{"d_model": 224, "d_mlp": 896, "norm_eps": 1e-05, "tie_embeddings": false, "init": "trunc", "init_std_down": 0.0, "lr_head": 0.00415, "doc_mask": false, "train_tokens": 415000000}
MLP neurons of a small language model. Each row is named by its layer, matrix (gate and up: input weights; down: output weights) and neuron, and shows model dimensions 32-223. Each number is 128 + 32 x the weight over its row's rms, rounded and kept within 0 to 255. Numbers have three digits each. A neuron's up and down rows have the sign that makes its largest values positive.
Before each neuron's rows, "fires on" lists the tokens most often at its 100 highest values on Wikipedia text that the model never trained on. A number after a token or word is its count.

fires on: "." 74, "ini" 8
L5.gate441:140114164137136096130113135118080151143066142156127141167143119104161064123100153108137143191158097131190105115115142130103120106110110127119179178183114161106133143151170053177165107135121176109120068115139050088135072173132074128116188167162129102167073071080124131163120168191116173145135131083053145163094114113128132132146142163060116173211146159108140118077114149090152137126110147128133116136146130148173167143138096109205119111122078117140127097100153083106151162156176197132129142061131173085095128150075092151143064172166114175128149104118143135131138179159205062113
L5.up441:134136108096089190080126140084068129140134157108123161132113123131119068123115177164162158140121122165113154094171152105071150091101093126143100037186094183106142140126129096144184134120080134072121088099072081104149100154114113101159126110163148001134108130140126116103113119148136154104126088123114178151160106165114217122144159153114102113188171104095090093108118164141168128117177121151106126156123111119146151139150137133188174161109119129104091122068082143069071115131147169160159163101174115116094115111077051133153166172106125162089130061156109111175106175076167143116
L5.down441:121096116113081127121149123146180131066109134076049082131118199117139165137168145095098114124113135102116210189100171091185166094161141195133166097106133085107103136146086130101177085134125135117157080119117109088141088108162129156180102119124089116157092117079161119130164147103129125186199117114164115036151107122116118105160164119167096132142144077130093178160129118086132181095125131189159091155111114163159132129088149149168103079139102132103088119176076137066091110109134165156166140138119114149158132155194095116097152106049143154126159128171154135108145091120145071118

fires on: ";" 98
L5.gate237:093116135135181169143102150135109171138105098080181081154080073142072086157108123089179145139145151064085167147095128114154125146105089112137134087151128160066072138126154173098128127173153122115147093103156167134135171146098126122132111114152140072131104105122136170151164119091073132145132125137143147157122154152110124090088135151134154110135141159136145113110116092217072143159159118155146131173147158185107173158122096105119160110115148118151175172065132124162114168120096147056092073101132125120076076104206131103180164162062072129098091128160183104131162102100092181057
L5.up237:087123138124113129120123097162067112170122157173146081130173110207130084220156186096151184131128062128124147103155097152113138146093118059081138142084154128155112149160045127093178182172143019072106082127098113138088151103163143076104119109116146136154174125124141121141087186133150167131129146154116089136172140108104109106170138152072142143097157133071175131151117140154158127159151130134149117125094126088040178120147136133021080147123116141176182131144134140127104090142118112138096150116116124127107155117175083109095165154142060141140147108057136139113065142128123142089
L5.down237:114082111133155149134120132130110178089180118140071140168159147139138112165161170106081126112096096174116131116102095187108106130094098097036177058074125165133131160131164146146139114170163113141168132126171140130098119112109159090142163110136175122160088183073161144134161079153137092124161083136123129144155104131150083089096144161095192108175104151135154135144159150122096143119092124188185133141167142176124099058084164129098142133129164133123175146177097166130110118108122150128148080159104161142092143162137118037143144144176178140165165179096123087117169164123107073091

fires on: "o" 22, "io" 11, "el" 10, "z" 5, "ni" 4, "e" 4
L5.gate399:176187156136116154140169115077102116167160074117133075108107142106180149136178132119134080194134168092096140137145085075125114104141130150103092114072085133149076136119079136122128119121084148112134108098142115085116123133164070144129155132050119082153134131138196101142149185104141195118168172097127159131108087174144171101117131090135175190111114126088165122093138175177057143097142097143127109118150167148170097175120169207128071157104165148088132138088137123092114176098150181093120107177152143124125100167114150124183096134096128157109141212170151145163107131131124167153
L5.up399:135151115130141094143094080143106100153100169158115140200144160118195123115120111139100140164113124099107155131091123149186145141156102123146165063182120077114103164107097123169148109155135148152119113104134098111087155134162126108102139108144127112165176076028194146143191177115111102108115152103099110115107138113178175116133170113126120195102146183083152138185064122105078191094090130126156107102185200111106116187112119115109117120114127116139173118135111139152115146165132076094074122183057105128078166119127108126058087178142135132089094110156137154131144155117046170090
L5.down399:093128053176117162134092184138080145145171141128149112124134148115118134147174140075098134162172153087084157219109118078190110099145122192180109117147124121109100083118147155145141127085137140122183119139224102078157170103145134142131131092053105189125109162105151120118144099058181127124181103126099137112122170119120113140150113104100134129111092127128118064185147183125071072129136128150137066150144150148129092146103106161116163142130151124064129195156097102106134137181135066086162128135152151127146113154156102174158144130100170147166153166172128159128142049163162203114

fires on: " and" 23, ";" 11, " or" 10, " with" 10, "," 9, " red" 7
L5.gate416:148163115163113147117168128146100091151124095130082123125110112104085107121107036119122102134144099139156104079130115176156172132133112096115143208140104117143173117124110123167137144148138152075118075146157134178101130114076198138192125168161104110117220159122158146171155126121026155170070144134139118103137179147106102095090186178106137106151126156138145201108100142166105133174122117176186124106105187135103132134155056164129071132112147136196112177155116124160116118131115144161107090127093058086107130197198137114108105183132160113092127121126125187141095105092139115106
L5.up416:119098110115138109171122130108078122099123117136113080067131127135099093132092106156144094132115137122177134138119145116101105101159055133164161105152101168143145132142107162139099178139182116137146110106136105183113087167051052156177176101131116131121148090127098155175097123092115155112155139140151134143172124100095116108140121134126125098083093126146118114151141145137160171211186117147130125089120130116123146160117065166056122097106130160154154163115070116127127165101071133130000096135110142095148160133104123077112176180151100115109108161147114099120186124134157135142
L5.down416:134086066129160136121056096137161103108080161094116138166116128136159106076097104159117158173132087118090118160093162118106134144127085153140152106125183111090100090150187105104108111128132094142144106132065173160118126152120119131135094141103122196063119140162135123187155102108138114147109132198060124091086117144055154129119110124081071089185041145070125061157103160120121161134094158122077144131151173145125129132087154108139157125146120139074090151124076193115100118109155140051057074058111181173126128169141130130116127151139113120129140123136157136122135114153104100214

fires on: " di" 19, " Di" 13, " fa" 9, " exc" 8, " Su" 7
L5.gate491:183128255188057152150110117116081101118127155103141125136120105139129140107113099157113136127156108127154106138193123187126153213133110166103159163126130125160141185100107105168144071141107171127135107126118124170091165148116208140127153187126126104158128123106141127162130173109135192131128099139087130200130139131097167158116145161132138123182169110154063128153153209167103096144148172159149186120118088129046198121112133144115094094127151114166138138040150127129107137107165157115059098184158104103110138150158066103121125102124074130083099153116125134116104117157138098128
L5.up491:111090143162086167168124146105132186150120141120067096137120198098147125093099141130146159138126131170109087093149076120129149155064141099129086112071108039081112135108119100149143125153164194087132144105158029110129194113129124178150131171152143159163166098111121142131199116114104160173157121138167095097100138160117088137162116163123154166096171099101106119175129175121131049142156159102127145120097108088095093099130125154129132079110205076134158134148189134176135126121075131149114094137088104156152143146110203087111116141123146162123182113127111118161139167114165113157
L5.down491:078143089102123099161145114104098134133132081136160149119158194169159110072081157108122114165093159090175114092106159128099144113125136137163113042093150126125118099100146133115194082115123141122099191171100115122103147154131094136127183093053122139168120104137147150185168124120203192101166123117130139127140151110104080131125091107071124153126101121112135142167121145189088073142088121123184131142095092104168173126065132128169142121205118153120145141106142154094097092116166159158168142155182078140048123130106110099164117094084057113077166191137142155102085194158076091129

fires on: " over" 17, "-" 17, " place" 11, " of" 7, " –" 5, " week" 4
L5.gate551:158100132124161075160128126111119123129101114095096131148143135109131119131074108089147140143152103148123168147151114106147094112163097120078137125093098110148146162141136125146119097066100193119089109130139089197123114132086133203114143121147079157126102092168121146242147156132135157107161098093082115155099142178131156116142171083108150047124136173207125113093129112110097108165107189134065088161106120119163116147182132144160108113049112164117097150157101088172129115153101133140099079157171156166105129181148175197100100120094100094114142144108093061197129137192174126103
L5.up551:138101159096130093147134120141097067121126147167125134110119155104141071102182071115111110156122125163082092131135175108104100165117090092118119192084107112164100100127137124098166127173172113125075164103103149121133131099116097116100163096107126204125162163082133108157114134094132183085086101109127131134123122112183137143168098087128125138039100168098165073134128132167152089144186172149136101120101147112097088114157081122133102089125135167188161215122155161125171126118182143161121154109094177179138115176126086174116088168171077096154133111113107132049137172197148135101
L5.down551:103113056192182189072058186192106132121109110178120176129145086123123150128119207122106119184123123135103099130115104103113160053131075132107158138206137163124085077117133154117046150122116104190086156141137122149119140192165138143098134089083122066121171144077071095117141083125126164149141144136126109102133144103122082113167111098087143181118158156119165074147120116150158132126160126141059150078117138149149094149145145193143089110116161155095206126165128157153119156101070093149191108126101098068093155108146085125110104141151090145082150138119103076123157161114121136135

fires on: "-" 23, "no" 9, "–" 6, "mo" 5, "ho" 5, "ti" 5
L5.gate458:138102164134122109128148152102140088146126126122151114151147120154102138122101084057157131159166124056090112193082082119157137136132131126159116140114109045105105118147114134125121035121113122121105138143109137177133128135117183167169125113184162102145075154140138069097152126087065167094160157111164112142156125106105111175110101156128125165158214154160182154132076131107109129139137124126175106191139135136165099099195122104119101134135130129102196132129181145065094168113216097107101082161101127124145074163135168133133082123184169135083116139161110165088093121137070172142
L5.up458:148105119157198133125155134169108058093165134125086153182148157139094120129156105153117082153132187131108143077104051154177152177124069115127080096161118107139147101153132130162133091126175122074103189128075073122146116087121137134119155112139179099132107141142143131059159086120110132139103105139150115115157228114101166161128130166170162076125110094113102150153122172129182123100185111138116132119155157125172087107170178087145139160116088107078117120122144135120103116104174186118072111161083066152081123136167113183110031205133139110100136160138123168157135144123121117136
L5.down458:082134169175111099185167088145165059169129132181201115137123163057101214136109122081102110140178122066085139116137134142092135131155140161101165069143105193169097127124111132112185084092169160113159143095121166149144122135108167094110092132153213105161078156170103120133171154121056159138139155092129133147138095127141198139146144098111139133116131107110140095126151055094086085119113126106191131127086152172155033081121157026128128095158082155129122138126104146097154113107221122146126122140111157174149102076125150117139141148109065109152127127110100153100100133152097174142

fires on: "." 76, " 4" 6
L5.gate800:108158129102121087128112132154118097124164148118127124121137140083139117112111118128123100195156125088159108150145155151139096135163074136085183141140177124141127114162172081168167108095103113086104094144165122093130109144129124139153173193084089155167071107107165050143069137217085184107118154068064109182082117146159141146185155100108091148099124112134216161144175150114128157106134110142118098079144117113168156116137125178045082152159113128143144177115112093088052157159178143096099140170161157127144131172143126084130075180135090172094156151146194142094198112149133123104
L5.up800:163130142123138060143191123115118112113143115134150170109182109152114029042147066059142063197117144203149108174118164067132073132182110131139123131136101172160155119131105119133110140172104144054118169094095114154143166137179078111152166127140140157141113169128099095161126101148137135165089153067139163143096134129114120155122118147134083143185136173058157115122101143096174115188096156128097123184105122097175110077106156105108123167079151194153117095118093095127120152106167093154164140060106120147071076164144114134198101153105159137124133092088157129151092123124136142127
L5.down800:129121076102085112134125125126125175098105168150125066163114199084131197114090131094142141179121135104158131148069146130193089126155146148135093063102150113151112122124136104107098128200092142141095219144152162141148127115083080188119152139028122139174084144117119140156166101084086101183144175081083083102089107187097127116153147105099147173133144115143154057132152131117117105088092114129196137165143148103148181089124100131186112110121108146125129048148110114108138113132090173160140174102158150135102182156117130134088153159143105140195136145215148134165129131142127108135

fires on: " or" 18, "{" 15, "." 13, "com" 10, "ym" 10, "est" 8
L5.gate84:218084141127045144140151143100132110129100129104106133104116116139161111129129124161116143182155087151110111080135160171160103056136165113093117120135126103126161171191144100162102155152139220115116080132122164138111111121066134145125136141093098094167105140055115076187077117148069158110159155146090117134127178156149139086075165155123112134172140115126134156144162137099159132086177108130132119089156084201168166119152092087126105125158135170126144100116159106133121195142185170143120088104071127030080121175146084142141100095115129097164101159125125157148171081149183103152
L5.up84:161157122163093118114143130108105122155120112075155139083136112135117119126090125125129120085130145164164099130132074120100076098170096064154144179155146167201101125155115042126111179132079130060186136176149122087088105112112140117124170150141054085127095180170089081130162096083108139141127074145101169135188124129163123067142164134120183085173096149106027163126147135140143072108158130183169157135093122173130220101135204130078143133142137097124115066138144134163099099130115094150075129137140105064151169149125122120140131178165077068099103104153134149164123096079136140128
L5.down84:147148072061134105091096094124096133163113108098135095159061089098102110152106104138119140105075135157132139150112154098090079174110120088145158185087121244129147133131090153138118151098112154044125119141137121075114151168110107072157138128109085172133137144143136118078130096157077152089115159140149119097137154142081110120144119105106104063141208146122101130113200096140078154149130215135194088149109106113129104133153146170146182151139087174145093107122167164156203146133124110104152124121134141132157150201129135154145173120087093128147147136131140118136160106109125151127

fires on: "." 30, " Bi" 12, " qu" 8, " Sy" 6, " Ly" 5, " Qu" 4
L5.gate321:094151216200111164113139107122126110130169119119088167140144136136095127152093134103138124127141124107122125083157125158092069166149104129145100087110119135125163151153106053111155122159094147118105168154174149133092162088108156120152105167109117099102133139128132089161148143127110114177104103156093128182068127144146118139097178107194145130170151137137114157124125145113135154148104158179159069130124116164144157092144096112106161161100177141140127172071208142123103178142193112062109156105132134058064124173143119141135074097100167141092163117167096110149084109115176000107
L5.up321:131131130132102109141157133116116147109141108092141139128132142088145101177082142105164185153134126100106149070133110130100105063095057151129117005103090074153123103128079127169130152177068134096072216108091121109055116167106114115133146147144160095080112166136136088109108161133136117150112120092094108141125071189121113118093093166092154185120148123195187134081095163089093198166118177157191123133143115131151140110104107121147164141194123085121127198146197147127141166108124142095096116171148150082138117092094108152148117117131161142076151131151107122102105096114134117123
L5.down321:141179073124135208116139144131084131118161166131133134166127137138086134171085158087152128133115130161089094171169138125107114099126117093149095120178147056117147102109154149137123129208166183089089144139129117151178110119075130111197154129134093136104170108185128208173158125108095096144165146181123140117124173119110097140143104129135138137147167083127138064145152146170139161148167121135084162089206092104160137191089098184143123146105125179091139129065063089131100109128180141066177100123096063099175097128184121102126135130165148141129130137133071072119151121095124123111

fires on: " to" 13, " was" 11, " became" 8, " be" 8, ";" 6, " is" 6
L5.gate13:107137126108135075130096143107110155171145080110122117128096084124102109162090122075197154117148185170115122110139134133125115132161158153128119129132094161093119093113073164108109140159150166078110165094137165128078147106077099201216103136100119116092118131123130154174130152147091106138100141111088165163087074175137101125120184061143140112103118092169086167132079103128140155070109147116159143163176139098173152157192059152204170093133126093132095149129126083156138200090113188158155161088088116152126063147185151167127109125166164172146144174129164143136148136072131127086
L5.up13:160102142140111089154171123112134178165094155163133084144115180149155127093101078146103153163129105173101136115081115079130155123120168122132109077114099084184076152064132114131173159139172170131157128157115078112133134105122104114100098136099145118157104143137086135113060086140180123110156144089058153045154105143133129074107189149100171071139089155145130077204074131173089082097136092143087129099101149041133145147147169146206158066145126129162130146121160137163114137091109139137134087130128146144141107122150111092143150142103123114135175133063151131090159133207117181154
L5.down13:102162096131164126133078157119168109178142113204158162124096146088128168110173116118146120104095155171140112121125117104112194161119115144083120106161129124085136128144187151110214133162095132142131230138110128118165109148189122163163169132132120132160118161146095098160106116073097165150120146127186131088102100156153133109100086100132125134143089100081111167128179098207142103151142125086169139102061140100133164185108096147158132130121076098157154119129122108159117127156211139187103137170097110139089169099154107093152156109134151136096174138136185131109078087121063123054

fires on: " |" 97
L5.gate608:111185182151131091114134164120124095116167093126125040069145090145113122134089118099205164143138116123152086124122122139127089144165105206104149135146050125096116161186137168124139121068159146105096108148121127102099126152078158138139155130137151095152087095122170184134075140139103172130136135070132132157072134173123096143074116110128123144149141146064108158088086107192029128193055155162168121108164143131119169180160103148101138067066134138162139150121153084075110185124132179075091136058113120083121087161188157131158129125070132132110143138158153166139117124116100120084
L5.up608:065161133155147053096117098096170112099176146139096149073194139202138163166053127118179121134129132138126143108117155163081108121120168079132067089087158121112188127096114097153123168144154107113182159184164130158158153107176072112070154117171203100084127136130111110118151117128116089141149085145143170089157149100167119104087110109108100082119098194110146150070152110125121108179146141120072130208142164127123138060069142166156098068073148132109122113127118149118152138093173119115152129128100119135125176119155149108135116106116124142131170114097174120108101148156145077192
L5.down608:086157145147122129151114160130131115087146086171095075113115102140115111096127126108152175081093164192135073127127140046129089091119130123125163098119092154045119099137173197119136176140193113096089082103133149098157113105128133140138120150201180143094105109132062209118126160117109138142154150145171086137072105128171076137162140185143168151107098118069120143102038094164064126157094143142140122124135133120131162200165137147164146087079112177123150132137131122155130192140075153077135143122168123123105113179121115070174143124161152146129081116160132152093154112098196139122

fires on: "–" 44, "-" 21, " and" 10
L5.gate248:127091144087056141076127151144132166156080086079097099128185140136129125154118106122156148132164143170106111143136130133156152060149155100109099094122175090140138161189148100170116079137145121113135161108128107165086159114106132110166103100126125154165105148133138117152105139158109181116168117077149155102089139151098091166101171060058131196124079074210099125153093102120118136146096164136123130152100116132165149072164140113186114110138139145093075104079180083136191114101139166162143053106089117092174061103152211108183179123101163139147156148148164141139109118160056137117
L5.up248:178113107134152129102146136093086103141132102159177136139172125154181144120134148167151055138142143123086133179103144133126069113183177198162113113117123097160136096140138149131066101153138092093057048142151078169123126078117062150107145129133130111127166119085131183115118201094131092140198100082110116103137185166140149161147078193115141153095121140090166123124135101128095154162148141178092148165121151219165109147148141138152124135161174209155172157068149113158143145128131159107158161154157134141156089169155104106119195127168174140133091145092154200096121113132151134193
L5.down248:122124139145072133168144161095115101108095128149150163174116124122138082147108136078101082057105127153157145116206145160133098191085132167122116180122174134098082133195152173127125178158174190136127109105106101131111143157141134100073105114160110111118123113099141173108158179116141078133128165075170133119127103148143177131096121154116149142139117159054120144191138108132147132171137124108050177171091145133117118098076122076155181139097068140137116101083184069130123158094158135137135120109184084097109117098046146142100140112133074183110099153082130170134111107161121137172

fires on: "=" 44, " |" 38, " the" 10
L5.gate696:125192157116102122156123168115150151161129092140131109159145102076129185134113145119117125110134138107095210143098118103111152137112099199097109137115042096152135215213125144116154133130074157131059105144096145103134121110140119160167176159156126094165131094120186184158131117168137129136092159156096122185085078126120067134087173171165174128130194104075095166079107132195139138126133120119155080079125060176121100152126094153066065135139109156161170187095108140098105132182104156122118139119131147106099085168128108084174117135121141138106109152110109135167113106110133082131
L5.up696:131107136112171153183165100125175127135174098139133153178147146106159164150108177128123163130124104131113081159065141119140130095107140166124191135094131154175070130139126120111109120109111128100117109130086114126116123131189128144112149157070119090142124126103152135065080104082138114146149068056202113162156087171084142137157137057102138085110098146064118046153104132156168155128116136107129137041160102082124135125131107128077080147176177142123082161123121148106125117112109084198083161134134120126110150144159141120176094136114141078098171120163163138163150169144072111130
L5.down696:121131090132123114181157087160097143113095129127184090151110116130171122148147111102151123093010087135068085090106115057155168139158126122107118092094155166092141113114152153141114111204137123118187184163142145103135153089099117128165154157119148148110152157128118137085157119083110140111100177156082163123138026108080181123173131078099162126105114179103156129150106124143045159088122111105118127127164144102114152187093103149135149144150152137141164172143081139099121162091175152141106140146064178140136105147126100129133123025111156114139096159114144113095151157108093188106

fires on: " a" 42, ":" 20, " as" 15, " h" 7
L5.gate429:180207110145115142189131175088129148117121099107158102088069098121131171177137123100125115124147149082125107085195117142114139133172145183121152110116110121114108109093167119108167103150071196141089101152170104173102159137115134134149104126105097197120101099147161122168143199164077135169135186138157093144094095105143133152126121150084102158186149165179087166092131115107117155205139171173147160159208218142077101168132143109129106124110116118077142122137066128145124129160133101034101128126162139078178105157109162079125065129125099152147093159160223198167136099111154120096
L5.up429:140159132107122103131153102119118168091180139091163118145144189132178118107145087163115111130133095134123140121145108104129139121157095092116113075110104140141105126132135111114118157086065134127111096128143150167120160056111183124096099130076116185097076130095107089091160158199128099135132141198172178141150104115132140088179156143155050123240072107133098171108137127107104139175103107178110092202125210087168090137135144109109141132144153141057168141094130103150130110155141135095192147127139113147162150105122138053099137129057130165133109062096185160119126141132122135133
L5.down429:100111069156040131111080147162135135092067077156155125061138117135100160168151101143174177078007127112107088161095123174101092123128165134120085187182155152081162053153159123132082103117109100130156118121130110175129111160146122087089085117093118084137147151118130133065164152093131117110122073150196104174093103162088131146129102168164163089064144139139169109159096149127148157169109136095129145135134099128103121239159158100152175144126082088064153114133071156132180129086108139119098150124129146187115117128155149080133127069126176091115127153121146144141111111123116173109

fires on: " Z" 26, "W" 9, "T" 8, " v" 8
L5.gate53:175160255108115150128166145129121109121123099146112166110163112122139105141149134121167150149140185079114120111140102116150119152147149139106182169175108124176100134163159076052151174172153121092126123134140121158117136118129184140149132123120060136128144141170127099137136101137111132134145104134158104194084144160069115148100152126161132156238127138174096178116163138119148136171103131147128153132151106116129162101149148115167101106067168081174151190082192112143135122157166120116114097104180101088118131137124050147121124129164133162113172160166108155162102126141127124095
L5.up53:168081119109127113146166099083133085110097155177144140114175101091129089117110122139142100122136161086139117099080091141131093086164114135180109154101198044167111130129108085104145113180188107080089089124096105187129169108173142161120092148134123111148174132102136101090131152084164157107164142124120120104137119173083125075160107060127081213180081175201140143150145046120165121109122148106150116136104085101163129105082136105172078148180181158157186173146132098222122142147150101139110079107210108087106153128109112133127128165189107137097102121136141117108116146128121170155
L5.down53:102074078146083160169147105114082093118121173170150137152124110135132127172142133138127153138039135168140117114037118059152141128142123100161101089168165132138116110077095128106154192119176131067177204177186124165132201156136086144139135167083105168122129067099112129129111151092139111081149159089114059092144143121142126139066117128051077163091164171135159084158166148113145115111085136086181104110102145138131126164142120115185124136170162165127139081169131176136108110098090103095166162154138159133133147151103117168129148186135109168167131154118075128114146151107163160117

fires on: "O" 11, " mi" 10, "\"" 9, "d" 9, " Su" 7, " Tai" 4
L5.gate647:110075196226126140216179170192148111141058156086102106140088075103160142136187115100105108111150145122117107165126122106142128118109137105093097143176114059111137137119108118140122128079107131170097044213144094178083158136118137139173103140161122137103124114091137137116153124123081110146082075148084121155102097144125137179156152194121171084135128070152140177098114181088122132162107196109111068130086126128143110098158102194157108133098084107140114076124181110134156104130152132149125117087117152101100129122131149137149082113133112105091112125087156079140126115131149086111
L5.up647:118158118113081143176153147173051164112098146137140131077120217078155141123084133164156098127111124144106133143096149105110137121143109117130140160144129143159110128069076078156112107124139083085153080067162097090127155130104134091123156182107120206135111118093069126132108099113128179111136116122141162160095094104093107124177116117169106137123153174139089090122118152159181163137143117096164197134142068115053166156121116120149107105059058098203133101098163107104169103112082108107107178059113140142161126165145186150172145089165122156092139114138133085106057114102144132139
L5.down647:074131152073068109149160147107119166113127127093143106086085151134132115159093129141100103102174167121068058119085123157087138187141184133128103131109111168163084136160149131123109098120102106064123059039100123115103122143212157094118220152146158149082103185118089138087093096105126152077183113040135148113134179128141180121068166145114117100115145136117121135131136079069162131164192122111172068131135094147148104138124133162076114147104144093086077190133099113147120148155175116089112146084100148139107146150137088142096157129178167138166100152124082127113182085131122118195

fires on: ":" 46, "cc" 12, "–" 6, "amp" 5, "ini" 4
L5.gate618:131246150160106158136100156104095130150106078137095111171042096142160171157134090125165185157160096088138138139127152176109108099100152115111145164110156112122147132106104074226100134153189109162097116084136144164084107111170134116103092160115070136127123104123122085083097131153135141136145155135111099118113095137111110124114107159056138115119091168100134201088122187111118150156145150135138129106131101159102120065119041119151107116114124157103159131095136114030139098111163192149143069126123147173095124198123122124141162087147150158105149119157140168189134131146099059147
L5.up618:164174131137112145201141119165147131148061157096118107138144070161156140161082173133111086153125116147144160130111112118146077138109134160134125101191113119112159100154128139171144166119185203108131116091097141160084161122149119147150102084159087110154121148038114152083104159186142128118128156070164093154143174145065123121162111146107123200123169118107059199153111115145091139166151143158135138140136135176064121175184174141076166098120145106144140069070115133106150114071105120174138107141166120154163147108120125149164179090085109079100148139075140127095115143181144125080
L5.down618:148148184090043124135205148157113106145070106134164089175130169131105157146130130096118106099132098089106170163115150200119085095118147149113153159045144143109159138079099122188149125148142184086110079120162120152127149076132145122144107131140133147169175091131172092114194143154145092124139089110113065122121161154104142124082148152132134143121130139123147159160107160130188117150078155145144042149135139128104133064158128159148100132151078118088115058100140116099167097117132218138163097120168147125163067102133145200109123136132131125096136136137107168126106162117102185190

fires on: ":" 100
L5.gate220:097131142124113166100140118115150117147152119064138101139157109079105120088154110108099124125115155157118089104217069116164085161122131188077155101167082134136134154192142132080170054143091187123104129126111148055083126143097158132122069125113107195178069094156112139169124121157149098130131188089158129179054117157115115092089087150098120128159151092117113186150095166123106107150125149172153112157158194123161130165152139179114108088077118135104169184097090091140128183111176155074119082081138122113104090151143151102130105116115100123146112205124130158148178163103114156106
L5.up220:067097137116085139180120044098127127160189130106159132190104125085141141099115102121044099082110144147154052107157127116093128187141186124147130124137150121176164127128169128051108170180102144119160146072160145104120119105155093066105080118120143120100128145146129131124117096155153107166096130105134195140184108139137167062108141141080143091138169103121127145095130107137107076187154134119129123212151195096192153128130103173141118129182140149120163168140115105175124124099177150075149127141117093089077181112119157154141133102176138074167163165081122154148159148108180175130
L5.down220:143164035154099136121135154155114142105129068125129143098075150124134142137133118130148122134000124129110113127104116015099131137158141159140089107113102160124152142137123073167104136130130112111134140158138127143117115103170096206107110190145195119069154152128137072130086122158108136119097151170100158118160120115114131161116127133102132082085146146160140085144133135123126167145089114132167156113132114170110133191145089203096127089083108171151138072162066100106110154172118147125171138102111136149107111118102099143124134150140179131104193110130134110110093096149104213143

fires on: ":" 32, "-" 23, "/" 8, " and" 4
L5.gate744:148134132120097118089110132092142138140147114118100122058155082102175127136065155118138127137159137158182113137154151179130127105147105127109134141154153106128162185124155123070223123217128149124091126141126114179110103102010082099165112148108097171173096101103187108162133129167115113138108119163092122115139100145129107110064156137115140154116143122119101156164172132215085121111122170172147116079119144149122125127155149146106138036159135159160165163113165134103082157127135114104114057118137132081179132122135095135127119155140078066101153134127215073166122150117140146128
L5.up744:154133139116110117157165138110145085107130112140131156185120190074065120126197138102153069108121166042153143138134116118155112113128171144157185107197099136182093099116137119128103127149121133157076096164111103108156120168122100121181143136099162171123121117118181137114146166129168167099209122114143095131153112105112117129102175068135133084081109136110133103131149111100139123165158120116115136109141116160119132085080155057186135160090111140082056141136114155162111124113145181097090099139157197115112129136100109100127157121198061143203110218119138132180162165218153152134
L5.down744:096104068128086103119079143189092121098144096147106143191100110125129115082124080071168110160141116104195100116136160167123088146086116145120127101104164136195134116201144158122139114101178148098104154137107146113122094056165129142114082156107084118170122146111099047113152135139130147186158136109096178130090108041109099121125172148082132092145159126148119197155080092064113116109181194158163169157082182156122138125076094149110119148101138180135138112144150037098122140076090131088146112104103112175116100107125134119119095144100147126133115102126130062128195117182088129096

fires on: "." 35, " be" 12, " was" 5, "olis" 5, "ron" 4, "unc" 4
L5.gate198:117183129149111115104162133098126123166103145119089103111037114127164075148079149105140139174160089117129110070114139121152124155121116131098138187114147067143143154111143109158142152158114168061150094121172137107072106143100155096132127160120138089125095097030120160099086096149119115163121105112126161152120102118094145126186195119168080058170114115089035185084135145088099107110111145127152131096128113167155092107120084112146084049151167140098132129100113102030107110115152134125125153176096090113132107134182100086142114137166123153146083128127139144154143113089152048061
L5.up198:082094103080118074175131119125163150171085096050165157153142200081082141100146086139025131163132098156116155187125146118165143206145104171055122145185130153085125120128150136156179093091129173143123187116117169138105157132100124119123130125208175172117172163129128082084124144085128149160132190109112146122186151142105128156151124148056107192169128130065151110147118117100114138108123124141079154169100138103089097115112150128093146097128158124145163138113165145174145157151096194172126087072144144090059102143150121200139117155144127111120075142077158130122129137121095147143
L5.down198:164165161093127091120088142109189134108118125137144108200111077156108122131129142116096089147166110130130168103142138124122156148119133166097180117064127095176156138152161049096123135128065201113135102128169136175132137077084103150184120141136123133149137105096167159194187100122131119142155085138120148186083130112088122085156175166151115106152103192102085122184149159119118116136163148129117107098115138120167197066108098125198094083151111085145109133171119075143139170117065097174073120139132124201182121137110124089089121136102191128142165158122127125153127091135188119087

fires on: " dis" 19, " Qu" 13, " qu" 10, " not" 8, " vi" 8, " (" 8
L5.gate764:131100255143115156129092185186156134196132086138123101068123102110112172133119150116167115138169144127122129114181103160128109167137146106138165174093116122175106084136114088109203138142107120114103072175129145143117151131117127163141168129067120166103178128131128100126104127088089128110125116171124102227101115124155034127105150108171138143145142117143068085138127138140176143127151099115151090060142148178122154106113136131123114115075138102117119154075087095101123173135183141153122140141121119117142087107127044111203141108089141145128092116129084160163110116074107088128
L5.up764:164101141092098128139157144105125160097121129139139121096111125094149149122059118156098074100115152196197129098117070086083123203117095170138138073107130148222097101121125117101147143151131106065180141124121110129143143110113150172132162142053157196132140143136108107072078151062107123190192130132153129116138109180123123111182133064164086185150145144121132089125179140120165076108159107142088113133101165151159144134116121100111101129131136148055086159170114109108127115111137112176169140123110083110110117093198127114165097153145143185166056079090130130197128110131082133157
L5.down764:121088083155133184174155094144067145193140141191154114117116095182129165080085156083095104142170155154123078162090150221136104115060095161107118088130153144149095088127092174108118107140129133094175166141208108111101098132143128126136140115154128168169129116133148088103123137115137148127135062133121105127114119126177095117100123085080107183147090094102143176122161114125157142102133138136166129139084107121098134110062116142138128146168174158127120143116079125085146050146144140143194156149072166185112096150136158136117182186068054134116105177188090144103089174133131138130